Part of a small language model's weights: LayerNorm before each block, a variant of Muon for these matrices.
MLP neurons of a small language model. Each row is named by its layer, matrix (up: input weights; down: output weights) and neuron, and shows model dimensions 208-303. Each number is 128 + 24 x the weight over its row's rms, rounded and kept within 0 to 255. Numbers have three digits each.
After each neuron's rows, "fires on" lists the tokens most often at its 100 highest values on Wikipedia text that the model never trained on. A number after a token or word is its count.

L7.up1423:108093115145114146168137132122152164132130160163143180080162135074119125099138156121115131118137097134143148121109141132129166101127148148111109118148125150091109108110147159121137114135118133112088164120122144183178138126137124078103095129140117087120098125106082145138130154140147145146
L7.down1423:104142133171109101115102078144144133130124119114125178117166147111104194144106139147098143087114134119135153144088138087132110065144101133102139145140123145107122076128102095137112109123120133138123131105148145141099155130171158114128092117117112131115160081133152167114172129116164145104
fires on: "2" 36, "1" 15, "3" 4

L7.up1278:110195127119137129134132088097163118094131141161120117130132094101126120111095107079137123160137140098120107098128110145135150100118115188126096104100183141129137127104124154132131059129150141150142111104111109104155071134103098114120134149107151120121129160107095156120120130149156143106
L7.down1278:118151093124156118158131113154119125101165123116134131143136112132109125138169097136047128119137131135089126186106145152108091118163146152126113101113122125122169120128114120154104138121136166176066097116134143147143149131138143130103143112092111125113164053138108131089129110092141121150
fires on: "2" 30, " " 7, "emb" 6, " b" 5, "-c" 4, "it" 4

L7.up467:166144071129135103048141127149141144155107140081105138143096120121090110141133095081101087140125157129125104155153139152117104152129163157114115107107097095095149108122107151099110137091156115140163149103127167097130097124097127096115124174157131165114124153130150129135120167116106103099
L7.down467:161118076123133103099122140100185162104117129161125137095082093132126153124111114144145128113124107169139087158139061154191160139149129153155120140165129164141146076151139149175130146116165087110128168104099121086144126138131118109123148144140102120134119130096144148111103173115095123147
fires on: ":" 49, " of" 13, " (" 7, "ig" 4, " sexual" 4

L3.up320:150125155157095163137114162106164118160122168171125121138154128153145153142117144140120106127116138120088094136123092113141106119107113185114102114091171105108131101128107165135156174109147158126131111127122126144088102149105146102127134123105145125075092148081107174124168150116112138142
L3.down320:114154097138131111113172123111119164115142130107153169156097117138109161117141098150151121143130184135124097125115142123110082099109103150164149131101141181121143072127118148152120134107105144127129168074123148215120182113102113123137139157123109088074151113134139138125161199151123124120
fires on: "2" 76, "1" 11, " " 5, ", " 4

L3.up1576:153102126142108129160145096133154160124141172147092172083106135122146152112125150140153150176121124088154153119133177104155130129099124157115132159122146124105117114103151143105127144132138164105119125130168155101111147100101142155127109148106095107178087088146176124143141101103071130144
L3.down1576:142124100119149108102140117156096133078173112131132156099108108116165146130090109154122125154125088128155094076138117126102145125129160173133126144136114146081157144126175090153129162128113126148106132143160166171151109139125127131111132067088095149121132144133127178110125150141133137146
fires on: " | " 55, "- " 12

L5.up4:121136114124132214112153112094135139158123142133132105141134137111095146130087145091125128150159150143154162113127147179137134087097135091113137099082077141134072120127137129147106160104132117110102155117144114140120123109160145172110116065135115140127129092161129087135112080108115068115
L5.down4:136132149144148111136135098140128132146136149099207109116106114156164110132145133146128105093129121098128110131148116099155145123136103107140110120126167150126137099166129119082134147125149130107104092144119141106135156125113141124088122127073113128096163146099121111137107143069143136107
fires on: " (" 36, "0" 7, "al" 5, "g" 5, "y" 5

L7.up423:134149148144132157144110113131167128137112101155162144143103165086142139131118097117148125117103139136108118114096106137138149136129116140093131133139156131148112097120139173136170102087148112110163125155122120143058123084096112147142121099118182092080113118123095089124136087152110113130
L7.down423:117122121155086111179117136092163139148104154116113115130111135127102126143121151150142131093154145106121105154114077123130123081126118149111151129149113138144103112144141130124154120152179129119142079112107129109138121139120134120145121125124132138118161101097125128136139137168123111134
fires on: "2" 69, "1" 11, "ul" 10

L3.up1905:130110137147132101107147114115141076127154096104165088142104131105125093128092149093144151154157110093098121120102111140078116121107139151108125136185104156096159106120114139128117138125166151124117174167163150155186115122119127119133119201141125137178127127109128121116109117133128111110
L3.down1905:113146115163132093111116138119167148102141102096088082177109140148125144147118165067108167168084130087150110112089127158132149152148122142148138136124084163122115096103131143121106134155134132103159154127140149099165114143133125115151135191140100129138160117127135124100126130147105097138
fires on: " (" 27, ", " 16, ": The" 8, ":" 7, "1" 7, ": " 5

L5.up1883:119164150147127145114113119135132121118159132098134112150146162144120060121090146151123124117167101121084124115146125123129115141139134162088103120156151084139116124160133159136108119103173149104120137160171131134141154152157140132110137107128130145078145121130143109140116123044110124085
L5.down1883:124141145114113107096139128082124130106146075070175161142101132130137103168168113119109114180111141131118137107127124096128164125133122169165125133143105169094095099119105124086132113105103089098142119148172152114142133124175106118125119119080130114155130150136089156161073107095144151072
fires on: " and" 22, "0" 11, "er," 10, " (" 8, " -" 4

L7.up819:171155110139154138106104085119164091143134195126107095123116140123101101153129127137121154162145143105135119100110125125130143120137132113121128133142138116165129185142141130156180182147139146113182135120062089162126113102103149155166105110148114088137114118099103116123114136144120086145
L7.down819:119123149150142122145094126136108110115112155107123152169093119083088125125126112154108119109157112148103124153150136106104133103161104139115132125111124151142097107143112109139148120108147179121158122119103130161122188112082136116119188167117135135140153094143116110120153138162118196146
fires on: "\n" 22, "2" 19, "1" 18, " C" 6

L7.up1210:154070100163103105143132146097122145153097123138098089104126149117164116149126154139151140101154105155176150103113136105122107141146116172138135146108181150129093116152157141146147149139131106125125121136123141138120090085138077133141091121127102098139113134131152188131151157135145128100
L7.down1210:133162103175153122128131108113121133120155145100141151086090110100139135167132154099143154165129099152126138086131083103140136111113119136082099137126107142108094146110128108149130124125110112116174042127129123131097177139117111114164112161121099104115145089145148130124119149131163144128
fires on: " | " 45, " and " 4, ", " 4

L3.up1744:137117143126137141101138142118119114078145162146131097160158091122160109119103154139125144124128168117084130165099179098127149162113123163166148099119147139109148112132144108139156103150155161159154122125174122185150122124122126096162112130074126077101096080091157137140131141122112114108
L3.down1744:137133142097098077087115073141105170063190178124121179158175139128131166108133120121122142096125133148139110145121116108158102118091120146098149102138146146126116106098144123106145120157128154132153148111132152156130123160136115152124134121126109115103127123097127145144129114167114132131
fires on: "1" 59, "2" 40